Part of a small language model's weights: width 256, a variant of Muon for these matrices.
MLP neurons of a small language model. Each row is named by its layer, matrix (up: input weights) and neuron, and shows model dimensions 0-255. Each number is 500 + 25 x the weight over its row's rms, rounded and kept within 0 to 999. Numbers have three digits each.
After each neuron's rows, "fires on" lists the tokens most often at its 100 highest values on Wikipedia text that the model never trained on. A number after a token or word is its count.

L2.up990:547522456498517469487495463519489464480486532497510493490528519511482504515519474475491542528529471515472514501517509464509489513483474500504467511499505508553535492487520501511508494519500537536491518537491477513492506521502519477505490478482500479466521509525476511478424515479515485463503564527503480483501435530529489471510535473466502509467497549540506491485501514508510476515514512491534489520471497518519505509508458531476506489503480485500469536520515516500547490518512531531467494520487478456515487476457469467526520508480512504518508486520497557531436505507496493465522538492530504483494462466453501509516476477469495493512472452475538532472455473471507509487501503497479513513510496418528501497535531474492509478516493522536509564519572508443472502480521528
fires on: "at" 23, ":" 20, " time" 8, "ple" 8, "ale" 6, "w" 4

L6.up190:501492507519541461513476498498503521482451508470511478516519502583481503530489539521461466491462506524495523473511482521539477536542465522555490497504445451478516479485487531498500507510449516476540483490529506464466488544502487525473483506483520487485462516491519481463466481498498495493519491496517477452467474501472504490476513510500502507481509537470535515525503491505486461514472517534494450484490512491498536518503489486568502510478501506453524545498519492523512538534521502484463488468518498537522516512480532520491513524495453539495546539505486493539474496564520491508462528497492521497473461491534495461555460473529489480512503474490534451491483464463495478504496469506467519505498548505486549495509511497529522491524487483518514450506504494462498489493493527
fires on: "4" 15, " with" 10, "3" 9, "5" 8, "8" 8, "," 7

L2.up516:512526553510489518475460496499514498465493510483526473494516525480507511507506496478517524481484508494481491489473547545484517451519503516514486500501412437464501551489498522501468515530533491530492538530467558460511481534528449517489529522530497474507465514461518524561454524514507477542541471539515511490465477502494523503519492527522513539515476486481540492510497524489501457471470484512485529481516533458493472510488513524508469477512548524498503483514516535528467484502543495533482511504512503514496483523463471504515495512512538501573508474497472467500516487497473457526497561523476518503489504491474488476480513514517504549480521474509456513496445458511509480489488539485494473496508520496508502474495503493501471492517516480534466504487496562480491477502470513
fires on: "ord" 18, "er" 16, "i" 9, "l" 6, "ital" 5

L2.up975:507498483497512501527434538521534472492463486512474469473481537507503510506482510503473440503483448486530496471495525498532553511515534468521437503488530555513535522493493501492512543471506530517492488505510494492472514495479512498499538548479491515532496475488499495498461489495529459516512498497523522483488466488525502503520498500523490481501479535481493537550473529479516505495526464504497481470529524492553519496489473477511478495466505495476453471510495487476528483547531527520471511516512476559473456501514534508479484553497478534543456505553463510525541478498473497537533504475496509508502486462523515517546525520540541486511475505479480540521473511488509504480492490497487494482496499519465512510524566486484482450473517483482527493475482529463503456470448479
fires on: "," 71, " of" 15

L2.up262:527508528521509497502474529498498485482501468482525528471491501486482531480498510500517458471500511514520504496497487534485518487453501505500426509511490507559557436503484483498469526529497470468501477532476566517505502464488513492518484504514537479523501448480487467511484555494459518521539500481533510523557496495552500473510480484498523543499519546531486500514533473486475545507519484514465519516514512479495536472518499482494502490510487551530508512469485489443551504482476490499535489496467518482483518501501463498463488504509474498474503506530503469457477504494480478454500526529512510461517462477489485506532527431512468482525549514479545471506503473481505530534487503476453523537523476508471505536482488505530464523513547480496493543524483481486516508505464491
fires on: "ed" 12, "ing" 11, "ly" 9, "e" 8, " to" 7, " moved" 7

L6.up495:477487545480498505468470501537490502494524500468491508472492526497487508479471464503450536555483511505518485448510534478476506468475474469488528487506494465518512493499526490507505508479527508522538519541492523554483496476509478486448481489545489491489501457508511503489511509498470483458556507527478461519486509512505468547517500476513474493472481521512519496532532496498530454492492462488457563530495540458510480523509532455534478494502526533522516508486483505546470450518489500508493509469476534522528513513493488531449494555527510495484502527542495534523506446540496492489510513481495493541474492477486484504475517564498500469497493482511530551488430477445484530519531511530466493508509516490487481501531525473503471524540487514517487530503498465502496469500493460
fires on: "," 54, " At" 7, "2" 4, " |" 4

L2.up985:492468484496500520499509474517494472531462488534519513487521513485502459512511506498503477487500515461486519519526507450492467494494492526543485533524440485504495527514481506493509480523491509474505467541551546485519505497497512521483489542500537506476527482480525504452480554465515515487501479487524471462496518475497489513496537481485475510498452483550488525556510504539478510528513513448517508441530480526493502518484488478476518473514446535496531497539530483488519490477505515501495481520465545494538500547537515498483475518558497498501532521528484473501485473456532506482467492512474458541526544494480498504490509490536486494486498472519431483520522499492499451478505550488496497537481525498546498528496505464529501509469559428511474479510486498515469516507510542
fires on: "ip" 16, "ton" 10, "ford" 8, " Angeles" 8, "ington" 8, "omb" 6

L6.up351:510504501506527512499531526479514566490500469540484492501499511509500517524450538532486469477471513487493452497472446484529528510450499530492484499497498487491519510520490482486520481467489520492521528473505528486456483467492490513459479508522489526533483490498511489522514459517429496467486492498482491486495523487525514487502462474527507514546480478527510484508513507474483434501540499475515492548502556524513527498536485523513482476473549487508536508506491479514527486512488507500484525501526533499499470507510489554503478518531458471518493457546493513524504475485465492501546500489437540532442516509507510483532489530492502507509496552488497562477510484465487454497531457469484495507527468522529531502506564479468497522466496458499470436488527479503496508500476485
fires on: "==" 30, "," 19, " was" 10, "ail" 6, "ed" 4

L6.up161:529533467491503497493517468465510510500451460503480495481489505541469500536511513526476477559512487481538452509507529507467530496469493473490508427508491496465489501486486532498517515542485510512557523481520513478459502504498483510482510501554509520523543578526530523509475546512532543494514486484524499471512449502461529495472506504509503531460487496514504535483504480495476424490498500489457503463509491508496501484496507500489511536513461519526505530530541471522502486485465486520489440501493508486470477481520508507441499512496494528512473471531497476510509435528521511543523481481510466482479519477475490495538490506512517466542523487521520472500520493492500449553520481506468503460462523499512492481501523530516486519521530459484544515523490490507509454519510494
fires on: " and" 26, "," 21, "4" 6

L2.up898:478524489526515501501523416446435474488527507486540465519477496504469527489489506501522510483486507540463483515492507500511494484514507476483514517500468466540505498477504527426524469528524498548484448496520526534503519459504502525513513488553464503514504491456522460515507497542455490588550517509495510532481521514475515529467516483494481544489489540506436478514523479558484492496493471492502469525517518448520500477493492507520502517515513533529494497483505534475497497530502517452530499545531510483518508481473466528513494490511528483502495497502506480463507511517483461476498490484487494495525499492471487467510480506485502484537518486499516484516523476497535481532542492474545491436520474507467476496499498504501478479469471507497500498482546519459476478520539478
fires on: " |" 26, "\"" 12, "," 12, ")" 8, " had" 5, ")," 4

L6.up806:525524507501508473447503503468478518490533468485540530532476473523518523479438512428540515477492502515506507484504509520499492484500546523508490499483490505468498462483541521496508507497526514482540491545523528525465506481499521483485517483489508445493516522486491499474508492471512531522566466504470526497467512520497502452454487496500501493486512471483488482507492477472516483462471508500509528487495454499523489444479545493482489485532501509527507468527513515505516488466472528478513512473480520475514552492490515521488454455449512482531531531503512483465475512517501557472526535498520480508460508535499476558504518521490538473500507477521485532474516467560503508499489494470514484561447512518493498536508531506504464530477482474512531455487526496554506486508460478
fires on: " m" 32, " in" 12, " incre" 7, "-" 6, " des" 5

L2.up617:457472516502530497474452487541500494488518491499457498508453487559480512535518484465493531525503490514547526523512472515530491527523484492519486489496511491520512491488469506567523495515468505492482496526502508518462514497464525485464514492514523479503496533487458503468469465530517498473481488485488511531455468450471486554471516529536438463508537524511486481551496514509491489534478506471510525500519480483513513509498467516512498492522548489494476500474484505445489491481474495496499461522482509470483517447496487519492490484508436532499535497495479474485482458489516505524489484526532479451489521508450516495501491535533458527512530496514498513491503494586490495517476507529523498491521518515523549508481509529503534487494508534504501477487499477539516508423563533
fires on: "us" 14, " per" 11, "per" 8, "ip" 8, " not" 6, "re" 6

L2.up952:507507467530486504487477542469507532526513515516488470519495527520485481495461480484487496482563505487460513512491493479469499520535517524461518483525490501576504495448483527494495506551460515488490484481528501488554465500486507491556499498501445553528481482481472484485471521509491522491553499549436507530486462536474463474487494492451542469537520493476502540538520525477476464511455507510527532494516475473492502522525476506499503509515505458533512500517495499470523479490504513512492529598507518487497491470471538482521502500506480494475478517494460479482476537474469510466489513513522501520499493508492522503490470518499467475515503513523498494469484496499497500500464483500500550545501542470493485479566508484488454495506516519463503521467493534535500506496495531
fires on: "ar" 19, ":" 13, " (" 9, "ishing" 6, " off" 5, "pl" 5

L6.up242:474520481512458510506519529468502470523484450517506467477478538540488474533513487444511502474559502496482474545540512502511500450502449507469488507476510488476528497522503530503501524496499459512503498470527523498518501518497502542483467523495503532507462537507487501495536504472475482521479498490498491489490488501497484491469507466504508467490492517509478530461507511503493508541537476529562486514500504526479522527477511497476513537516470481471519462513480526506450526469463516480495511495496523498523550485528449542506536519552470506553500518486493497457509549514520534509498521505477493469507512479488486469471509517548526489483467555479527508466465460488507433499453472520538514509483468537537540509513502538473497497508469476492479491457498470495516465474547522
fires on: "J" 24, " j" 23, "j" 12, "l" 7, " def" 7

L6.up719:517504490530505457471468505519506492515487537520472489506523483491504520537518555535521493495478501539487508465510489488529509490509494498470518552485450548495536511507485466542493495465475520482505534473506510532479494512488482477496468466501516494456514525478505527515504506494535489470545475505479502505490450554467464476449474501471495503567484505471456480490528497483487544497518503481519452482517501551544502518488500510472513529509489512558421509447542510497490471501512519493495473503504549502536510494538510486445501495466513494496511490533547488460498471520502455479502506486506463537499471496518527473493448509512505509461469505502485505456503504533495474531501498505513489468548513495519471463539566502497487513485475507545476495534503521504497508510519508
fires on: " st" 68, " " 16, " St" 8, " E" 5

L2.up868:469516498552529476482480458509475467506478523501495496557523497470508512580501458508469500535506504492492500492476519503502474488499471501492516501461498541494541527505499484520453494486519514528481447506456497525518481508492483503470478463494442469489519545544518465532511536495473532477457520507455505485474486483484523505521499499502492491527507523470491516499519496493544455545528492504523502533516503536507496457491459539502501448489545510528526525505525478518473503539509562489493516504505525530535469495460501491508486509495473488497484496498511516497493532453529494480471522524546501493510496518514468512506476487520548481540474534460448495459504502424486476508511505493516506511471499505502505484535535514542445497526510457484528489507456521520510510525527516
fires on: "oc" 25, "d" 19, "-" 15, "n" 9, "ol" 8, "os" 7

L2.up583:522470508509499485455468488484541489520484536499447522499532495549538454472513456512474492518504520478481539455515495545475479491454512479488487483474496489502533532504480522490504479506550476485479463515470494470488523539501513544516464485525544458506491447534475491494556513496515474553501509504470489526465497537505513486531508544464500453528545496492495503475485471497495450544458511551509482473521480510509498521473476460488490539547502502509487501530515489506454508513513540492486513483514497498542499492493456521493459477468518515492496460528454496492538473512512493494491522514497504533506521493486483487494543537488497530542496495504469483510517476486512492523489491499531476510456503568504499519512518505556464514503473457517501557490491507535487528496500480
fires on: "0" 33, "2" 10, "l" 7, "d" 7, "os" 6

L6.up88:504513504461489484465477498458514516471510490475507492503533520526486505472533562469500498479524497473479522501490531518482512491466496494537466519493514483466525437467549463525491514503494506435500481482526515514525507559460546479466535478483502493519541540478512462489459540443489526476510542518460511548496466445528508471484493498522507454473551516479486523508519489532516523465515524521506465508483523475480507482492510460530520520506522561490508490489505531493485500485490522498517524481493527497471499486506448491490537516514484483539506514463527497533496536533533490515461476513488516473495494484582473506493516553491498484519493475504491513486490501481497472504514479467500494502448517481489502499536514523518501493484496494543522530500440477458495500487497470
fires on: " L" 63, " H" 28

L2.up757:529532442493493511482571529501509492526497510526502537483454474518496506447522525493514505501463488543496475528512512516513472526492475497574506504457494512534481491488449455467499510517548464490514495507516502482515512500478530487477472473494519490452495522540462538519505496501510496522496516498482532456511477425491481465502497517555520474516453537509481548503493473481540499491479543473528525487474507544500429469507529515451520477499476455547550518530505528467481486474535523512493504501491522489493499514481498539512509505524503512484510502529505457543491529474477522506481473493495501498476508469473490502497482449463537522481461504483502520491514457514475531485474460508511463506488494485503504508500522462520510501478491497488491496500521536513471503545515491
fires on: " who" 34, " band" 13, "ers" 12, "acks" 8, "ists" 7, " vocals" 4

L6.up686:489514481512520528536514462495482461484487453504528523443524510503534519506454526517502470464533520500474470499478527509496529508504519510495512547472493519545508491511497493495541502533472484457503524504466516504521487527496512495523442506502504524480530513486523521519472508455418524461511537481472435552473493488476489524531497505504481510492517499521500529475518502492500499485474458493506498505488539525487532512486487503486537538482501472531490520479478507511532481533498544483466510473523475535505474483491518498479529546539527522533477510505516517498482487511463468547510505550494498517533546554511488513519501536477489450445509492450467497477496476493508538553511506455508499548496491489484476492498517488487522453490465469537484486493503513492535487460531468
fires on: " H" 30, " the" 26, " Hol" 6

L2.up252:492501503498515502520492467490533507516464509529517480509504535521536488518480483509486508506472506539485497500507476550485523492476524442472506500445519502561538532541502497486499526442522472475485489460478455460509481515487495504523489495499553491488528466495524499536498531436509514463482527507509509510516488465516507510516474453476526461550492515536539531538453517518482522503478512490525490458491512533492530470509488510487521519536527490463518475494535473488518494522486508534528512481488520548480454547486463473469462518498496511508498491507481482533486497437495496515498502532465480532513507519521518463484474471534497490515515521506509525504502518449460510536481506460466497524493540523447496521497484505505475456449501451498496475492509526502517551460492522
fires on: " of" 34, "h" 14, "ad" 14, " and" 6, "ing" 5, " |" 5

L2.up579:501512508463481468526496508512486517534521497470451481505531489529511486507519487493499471537566496507494502511500514488466511514506465515504495464477498533499527498521495465518483472527464482492515515511493442563509492495480520490539543528555523461496497497537509532475499512490529478520501530502504506506499505472515455482533522511532485480526474480522459478493566492536494478524515473506498483542482513456466442486489477451479491491533526522533488462503474511499496473480475468488493491536484513525540500545475471479507542482551540501501500488518531520481458464477468498484570482491457521451527483516504479515487500505535502531510541484479482506516526484532496475494497502542465529500492472496515523472504465555528556486505497467485526519500502505499517501466444504
fires on: "f" 18, "t" 13, "w" 10, "-" 10, " " 6, "p" 5

L2.up992:518520464522437502504485487481489484482486524544500505484509455493454524505523512548490495497545501473520507516513471507523528517497535514488462542516511479486509490469485541489545514514456497549472528522470548487514509510488472533503499490522490478497493524498510506463444491503526440513520486469524503525453539496508474515485503497476482477481549436505551534501477493502484495500499523470541464485500488499509466493525484522502477498516483498489493499494531496511495490483478490471516444475513533507488528510459469518507533490504477515511506492474510503501519498472518492479460505489451528477474516513518468516528496552542477583520479511515518500555537483498548517521505535494534471508511532479520463467528480491482458480525498515522505538485547499548466469478509547
fires on: "i" 18, "c" 12, " fight" 6, "end" 5, "n" 5, "er" 5

L2.up119:482478513535522485484481480531474503507519488435528499481503465508493499511458492536487537477508498514502521477487489504476506491448483540499543502470514529521508486509517490494527529429483527489479488520485512531520483472498504494534506500441505491505520448498489530497472535503542492544514547501500495528486474453502520450552478517497497442465475520491535530508466500501536497491500536477519504465514473467556489484512516524529494458500517470523561498492517545448537478514504488495512509505523497529495545489484487482509512497489529473535503481487493537490480499472532538496499479525492508499476532500518495493497482524490497537489490505452461495542484499507557491498480518474453517475468506545527524503523488506503554492541497467478491478501460475502431527552501505
fires on: "-" 60, "il" 8, "am" 5, ")" 5, "c" 4

L6.up150:510492466511507464502487488515500509506530466493534525542517532488475499521500458500468479500470512545508541467507509507520494561483457473523455475489534515470500505536507502471519526503499485515483526478485496470471509471521496483452506474507500487560534488499505529535495525489499497533464499515511487508508516503483495546473508530532524486500467517547496484536500497499499451533527522501485481474486530479503521561516493514477473470488519498499483472536526475519481452521486517527502485449499488562476476523499511488518530498459472523513518453576490510537503456529483503517517521506468489527476470491448515475474500547468490541493519545467519492495504505495470463556475477506490507468448496511512540486500487520510495454532471483546527512488500497514498484450484463
fires on: "," 61, "b" 4, "f" 4

L2.up932:519517473529498475451543518469454516512530511488563508499485511510491487479474497482482528523479483462579496567468522501509526484473460525521469468493503472482511510504505490519491530544493484483503518502453493490495528521457525522477545529500489498461507483510509467462495527468447470494502473485489488522487490511507508496519501543507536472465500501503482469543536478504470551493500492525506557460501551520480511445500523485465464539519504484517496515494491525489486490526512518492481514528514493495530511532484533534453501494523533467515461497507506496495535504476472460511473482518474499485521493499530505476516532512501519503517473490474512472476567493527477465511500521502506498503485526464464549519517481524513491482474506471434542480500441492481501514525517524
fires on: "-" 31, "s" 13, "j" 8, " (" 7, "y" 6, "ow" 5

L2.up134:507477498477478505472513467538447500513520508480501477524467473540515543537479519478494458492495470454489503461516457521497486491500491475473481523507498502518513523512458537461561512523481476533522476487496550493483505476493537529521488509503546494511497495464485524477511499486515512514491477459469497520491502515513502484486561504516479531488475506478507499491488493510522489483491475526547496525497518523483532502485559511482486543499547534509501495536531530508474507430442523501513494547444488520467479484479539506462476503493501495524494506545497492474542498511473469513477515515502497497497500504546523509470457509468509494521512529512485527465510547487496512460477478477504483489540558471458453544507474456507518534489543508498527491475498464519538464495476460
fires on: "b" 29, "i" 9, "av" 6, "v" 5, "at" 4, " his" 4

L2.up37:483451522507538485478510485479471484481518485491522511500518477495482489496503468542513512506455505502502495487494534468504540509537500495507443482467531511463465504498523488499554526533529520489471489500471504548508516514472505469538489523523510487533492508487461510529480508504516500538509510542493505509515488488512512454498478505495565506536552529533509511487470498473496490466525481497474479507528514522522505531471489465522548518528497514535483480508493510507520533517516544493496422482458519523515459533495462535473534492445526525476556498499477490489504467494530518488454491514516504481485564503500481479523497511487507482496538521513492449494513510445475493450531505511523512496497507455525495469480486512475491454469505501447483511535480523482526523455453453
fires on: " " 54, "al" 11, "j" 5, "v" 5

L6.up505:528493487490488481484490481484494476531437487554484469493482520492459460491478457474519499489448528540489499487505496522511515465454476503531474513526481502476484488488488473549505523526525470502489444501454504501541552494516487487447500529520505499476524500501519531485471499516517490501504510523452499559545528523461493523461514483524494553561507518524461505493502472516455516482490495500514514538496482509489503470487502511507506521474563510500495461452506428507529506491530512479462477524511492505507551482536534461447529515488474476511527533527502483485553449490496521503482533515503502526506547509483502535509525478498525504462472509503477509483542507508490508517519493509503496477536523473473493507493510456486477513511499502512530515538515514494545483465519472
fires on: " " 51, " E" 9, "," 5, "1" 4, " H" 4, "-" 4

L6.up690:505489471498469493504474494462468491520514515531519501518502508491499517472545502502485504513510522522518517466480482518492526515485526488512525529432534462520497484490489462519551458551490496465449524492487563477478477502536503516489462491515505480506482519527506507478468504517524535458488476511497492479474520469515490487498499504499476458451539503449470459539497514493494505513472513528500489492452470470514531488523520511508510522487521510519497476507511519505517451496469539546515509534497493493519512539498506499513478520488530487570517525517450513504519496501470489504531535475519521474468525522483506438475528518529518498526532442477526495495538489468531460500547516476480462532529516505428485499502567498455499503505479490472495507470517510492511487513560474
fires on: " K" 21, "k" 12, " P" 10, " B" 9, "b" 5

L2.up942:491501487527507491526462545497494508507513499481518497514500457439472543489514482474535498492533476450531559509538486529515512477453547510462516497482503522491517499562516515436477511492534466543495507488494535531517494517458467517495469471502498495511479507471496519481499460469543487514519517494526481511482489540520478510541492494548501523500512501471522445532487479510518551509504517472491459504499467463523502469490503471501461517527491567525520513520508517509494513497507507476514535540483494516508484514503533502487460511559536522489507484534507520520487512493493515508506480482459477502529472499494515459543496518535496507471512479456498474493501516445488470499471506557481511489510471503453518498457533509484482507480481495499507502545479476475527512575518469
fires on: " of" 32, "ed" 10, " to" 6, " under" 6

L6.up58:499528520490522483491499467471512492500541500454516484487457538517488470510475485527482488487496493505451514489480497482492509462522504503522500529512517472502504512521511488514529480514462465495478485454551444519507511484479493535490483482538483529495509533520523485465477501508493523516475490539469513492477484520533507504516483525486506526504539499540447488461522508491510468484547513510509516489490547469504492517482505472524489501478475488591513499527480494513495575504498490516529478491485523496500522505454525510493520496490484474485515545514510460473475515548519485486464459471476489510502480535527482482483507439494509576505523518517539518477515518498563502510522489543465493479525473489514468558522436527502447466498482470459502501498498475480535521474531486
fires on: ")" 16, " She" 13, " he" 12, " she" 7, " He" 5

L2.up630:491465502487509489466500491539478486453549490503591520508513512507494537523509480546495508523506536457461494519496527472495527496478473487517531537512496485492539499505480501482520499469499510487513506492492491467529530510511472530509558512464457498475521515504466526484487487556529493525470469450504529526465482518507507524485463502512514484472466507516487512503510470455477456505474522502524502496477540541511511502527497512464494535515510471486489494504480506476517488477534467531540473490499487478495503558461465503526494509482537488536514546491483466523479522572476494493530458503511481521515482520501544489454545496524503521522483469492455479457522479508523532504471501510501439508511517474495473523478517478500557482476477512486541476508547531472490478512508510
fires on: "our" 13, " his" 9, "on" 9, " its" 8, " Cro" 7, " gr" 7

L2.up1009:522433478481493532453494466498452518452527464529516536570528516488522528503474459530521466492534486471509522493501466512535472522518515480492525490541501509485488492506493581499507496463488493475494482507468423484508522459502493525507496460438508467503494442487578490517485535477513494545462505481514503521472552500492534493527504519537466485501514516514522510525491502502486517456524477510498508550489484513541478496542500508499486475503505478535494508530518497512497470499524507467483451523512461530481511524513520499480460500487503526500499511510529503511478526469480457521513501447482484473519471504518519502476498538510459492526515510506506479522524500477529486510457510500504522550551521498460492509485502464505469517491492512481496475506527495470498500490494518
fires on: "at" 24, "b" 15, "ological" 8, "ory" 5, "ar" 4, "–" 4

L2.up695:486537467474505469476451524520472524475508464520531472501538494470494488485510503517524475502557488492499540491462464502467501485466489523522471488468530504501499495523493542573509538476508476502487504523506510486474481559514485474505495511496481525518500502548485453512479502506463515506503497482514493533517515523524539522513489484495534497507458511479485559476531515511532494530513519532554486490481493453507465507470515540502493495531522541468548500470502486454521495508485531493475530495492493507492491505504496493518497534505483510525480543495507502441477505496488457540479497498448453504507521508520494439574527440439476511460499531502491526489477523531522484489520488473465490505503495531495465497518527492548512528477526540486533482507501500519484476459483489
fires on: ")" 41, " |" 21, "." 13, "i" 4, "a" 4

L2.up806:520477469508472469478476541524547518511480534514520470506492527419488528486517520480507454501510489522527518456516480553493477497510465508523520507486538487507488464529556526501488510527518530467522513490495468547458493471445508501523487555523545525517491498471493516492500481533491445532496490488455497561491478506519539498447493489494514524469466500505499501504488525508508473493468510464500526493473514499500496486449532513485509545496511451448495523507530519471528486488503515504494517523506488519546439520532484482528473524506495495542494448491510506467489510528508511498480499454514500507465491540502490502520489485512494505517512496527508497512433467510512499557465490503530552526478509520465498504508482513461531458490486523516495525514510474519464509480531488
fires on: "\n" 27, " born" 7, "ed" 5, "ated" 4, "ree" 4, "Early" 4

L2.up566:503474470516534481482484530468485478463495506473499477514491512525498479527468561496542489495518441484469483545502479453458485499519485472477482468531477523509514513489502525461516551501487482511523489485526529478498489491514498542516476516511475560515470492483502504488463492465492467519486530541489490478446483540511484505523477496485556497516492505527512513470497550514517484495508502553536484476504509463516517510490483504499524550518541484500484485499517543534479465486540535463464524544504459471499490530482514527531532484504519522528526474518493488463489504490473440503486465592524472501496522493463510543489493492484491491478512515493500483489526524490490491521500452498508449500544477483499485457498485540513489514498516505539492499481500530553521469495493540
fires on: ":" 29, ")" 13, "ar" 9, "):" 6, " |" 6, "f" 6

L6.up762:482531471568525519519478505461527499523493464462556489479543483486499505503516471532488460478499503524524517562582474496489507532488503461518501471502471504518511501494527524490516541543479536480486502455458532459509524508504512465475449509486491479482436489479514490505511488459470528504474519520486492517487498511535486537494497502485516503533514473478532512487506536543512529488482491506541482504519540477531488440511477493512510504487476464523503506534482511494541512471463539505504479502489520471493486548488467517494480483478475480471532453520518444517503511488497485451494492522474524486520508551514493522539517510481528534465515466535486514492477504523496489498533483499491469458481489483518461518524496477537509524496519519450493549510512522516474471496481523
fires on: " sh" 25, "." 10, ")" 8, " video" 7, " Sh" 6, " I" 6

L2.up310:533527504523526498467552498490522531478545494515516517482468528532526539520471493468466485525497483485478523535505491478513529530528519516512528510523462460506529473494498467532472537537455497444500503517469457495477472541491474499531486531460500496511505497533507457525490504491495475520499502464513464538525476513442493497484465494507472481506471453541518512504531509552503480505507516507568471484507477523480487501507475495529496493556488520501543529487434489481495485487489518513458509504476500505519491470500480508499477486499532494535466480507478502474471496524501515529475494476494506500518530527479505522514503497498495483523542487497521540482533537513466498507472490530539467518514532487470452496474498506527503521435494501498530521523490551438486526541462450
fires on: "." 27, "-" 27, " |" 24, "/" 9, " from" 4

L2.up696:500501539517507457522499501493477511537525479570518534524520508487497512516476507488532549492523505512502451508494497477461470471511465467456466552482497542521490490473450521524516500486490500498503470534542497478485479481503488573537486462505484537511530497512453453527477523491480510527492531484481477495470531496499476497479458523531495462517508468516490523511476476490508513485492480488509482504537514488514501506531502498457461535478515527496492488506514535507527509533480487500468516509492463508516524484485512501535511489485491516483478475473517495454459474471512521506567547543559526492499512532477494497544487448516513506481511522487500507454500520488486459512539512477493505467490540480538545523492529469521488498509488558506483491500446509504503514449519448
fires on: " min" 15, "," 13, "art" 8, " Add" 7, " trad" 7

L6.up417:501527513566549460503494514515512475510516537461530487503485473492450474527449526506514507543555481509469529499491526499476511507515540516516477514531507487468495508539499479470453533544468481511545477489446474486478494530527512488498482499499495508471503490460480483560477486521487508522491519512534481497520495437493541455517490508481570468496487490465504515529516505511535479465495547485530503459482510451509527491501498504540495523479472461519547468465502521485502529478502462500534493505444524478481496512485512502488471500509507515477504463505509508522501499510443454476443482527526499486471487506499489499520495498530522497466514521518473480457506505521506522553519517482498459469525505482517522485521459529558507487502491494533496486526484526525477478507514490
fires on: ")" 60, " he" 19, " He" 7, "\"" 4

L2.up963:494494528514497485486497519495548497481552513509504503490517512499488538552525461489496494506518454466480501554493514500473510498500504490451498499478529517506503488490537490532482525503539479515477491537478496532511496505499449484490443481519480505491512491496489483524545442475528534564506513495496463431534508515494526522500478515442505478521471447504509493507448528475512551513525483498534495475480501508510543521479491488519479525519553514454509523510471509539538493492535504499509458526507443494523483523511506491504536484486484509549511542502544482471522504482504487518536506500507497479518473490506503460517525481504494478487503490492476471512539533490480421515491481481520454524512538477515523489482474473501501516483484484477497551492454481449538478524466470
fires on: ":" 20, " of" 17, "e" 8, "it" 8

L6.up492:548490492523528460496507509528499491511501536463499486532474527509501503489498502511459523510513504565542485509505453499470463537527489481532496523461503483472460464489454488495489444538475479483519490520499505499509489471531522501528503490475530511534450532477514479540503483476464480472508501493540523514500452547468476512474486463478529496489465533548511532487505536467516527500499459525506513487496456504551458540466503564481500445521497491511495477447500501517501463495502478468529518471512492492499518555499513526517456499522462486489469509500519466492499467497503502521534466500514504479524525500526510517485502517537501547481503496538517461497504526506472471478483495450559500545501519496557519502531500530524505507500490520481472522504491524493492514523486457
fires on: " p" 43, " P" 12, " David" 8, " accept" 4

L2.up498:477496499484498533485452547507470499472454529526472498456447479519486522514488526482486493494488505485504535520516508520478520507513509539534502509522497459511511480537488496445546493487566468467504518469531485489477520528485520510485477512512479493530546537514506493536491488516507535538556561507488495448523495456536489523501525486488514470515453472516528476508468500523519457468489517468506476465497498490492515491493477494518514520457533444475507535474452505496495474498497490485500551512497520491480526498497466526480461522482470520431481520484470517494496526519506517503471490523501488499474503536556553467499501490515498454479556495499472463465473503484500532511462497556497551501518495525472487500508486519504531498497504488484488532483522525495503463482517533
fires on: "8" 12, "3" 12, "0" 12, "5" 9, "9" 9, "2" 8

L6.up89:483531478480505484466483504461528519518513490447484533482563516492455528473488491512474489471518480514496503495519545555467498491528483491554540530467493488464480501510458506525533482550482484463498474501513480503501510507535541522504516441485502521491458460493489453460503521462508497511501519506475480506453467499518439519490492507497515483523564497483486512515487435498504484491519554518520527527477494494533495516510523539507497484476513524527490536475500473523496475480510466514549477474482533532502446503502576503514499444471508523545496523523486483514508508472526536529481506494506508492494506484477517498505491507497517549472513521480494502456529550542526517516511480460501534491504494512507456509518472493469502517498493513484495496468523515467493497479472458
fires on: " K" 21, " P" 19, " T" 14, " s" 11, "av" 4, " p" 4

L2.up439:516497429524495532506518558522435445510546477529530502491493484467479506534524487487544493446517461482514484488490491500522527505457502494512509527492498486498541511507478513493468498499507514530495532507468493487488467472470513478505491520470471547508553526485486479517494516460501507530522487449500522524502506523497492475521447461500485523489518525456496488487489481512502520489567520475509504478442509460523498525514499531493473507506491520467554508467526549476482468482493494477481492493517462555476529541498491517465530518516492499470480498492498505474488533494495532481529493477492471487467455501532466510481485499488533525523511544500495496517523479488506511517524519486504506439467508528545467536474497551483517466487528547523510490450521504488479502473535502
fires on: "ie" 15, "f" 13, "i" 13, "é" 8, "j" 6, "z" 6

L2.up669:468499550512518532527485504480460473473518460479541506487492505516504516508503532468539517492510489472471511472505530513493500464492521506570544449525514419473473506496518520465546492459498537526479480490467477485501481518474530511523537462513511528541495501507519521487520497501544526502492474518489512450520514471497492486523525542498506490509505494493485509530544464545463493518526481527497501515479544516499487487508541442504502492489516451468511500519482460510499512500521518468433490525514481508506504518537488514513494513532491488545486488485533491492492512502506493512527476467500461468479463468462468491557498495488501486540493476492513521511537515517481532519513454484480529501485500523492498505504491486530485525458500505469484454463434484568535473495498503
fires on: "in" 20, " imp" 14, " as" 10, "ex" 5, " main" 4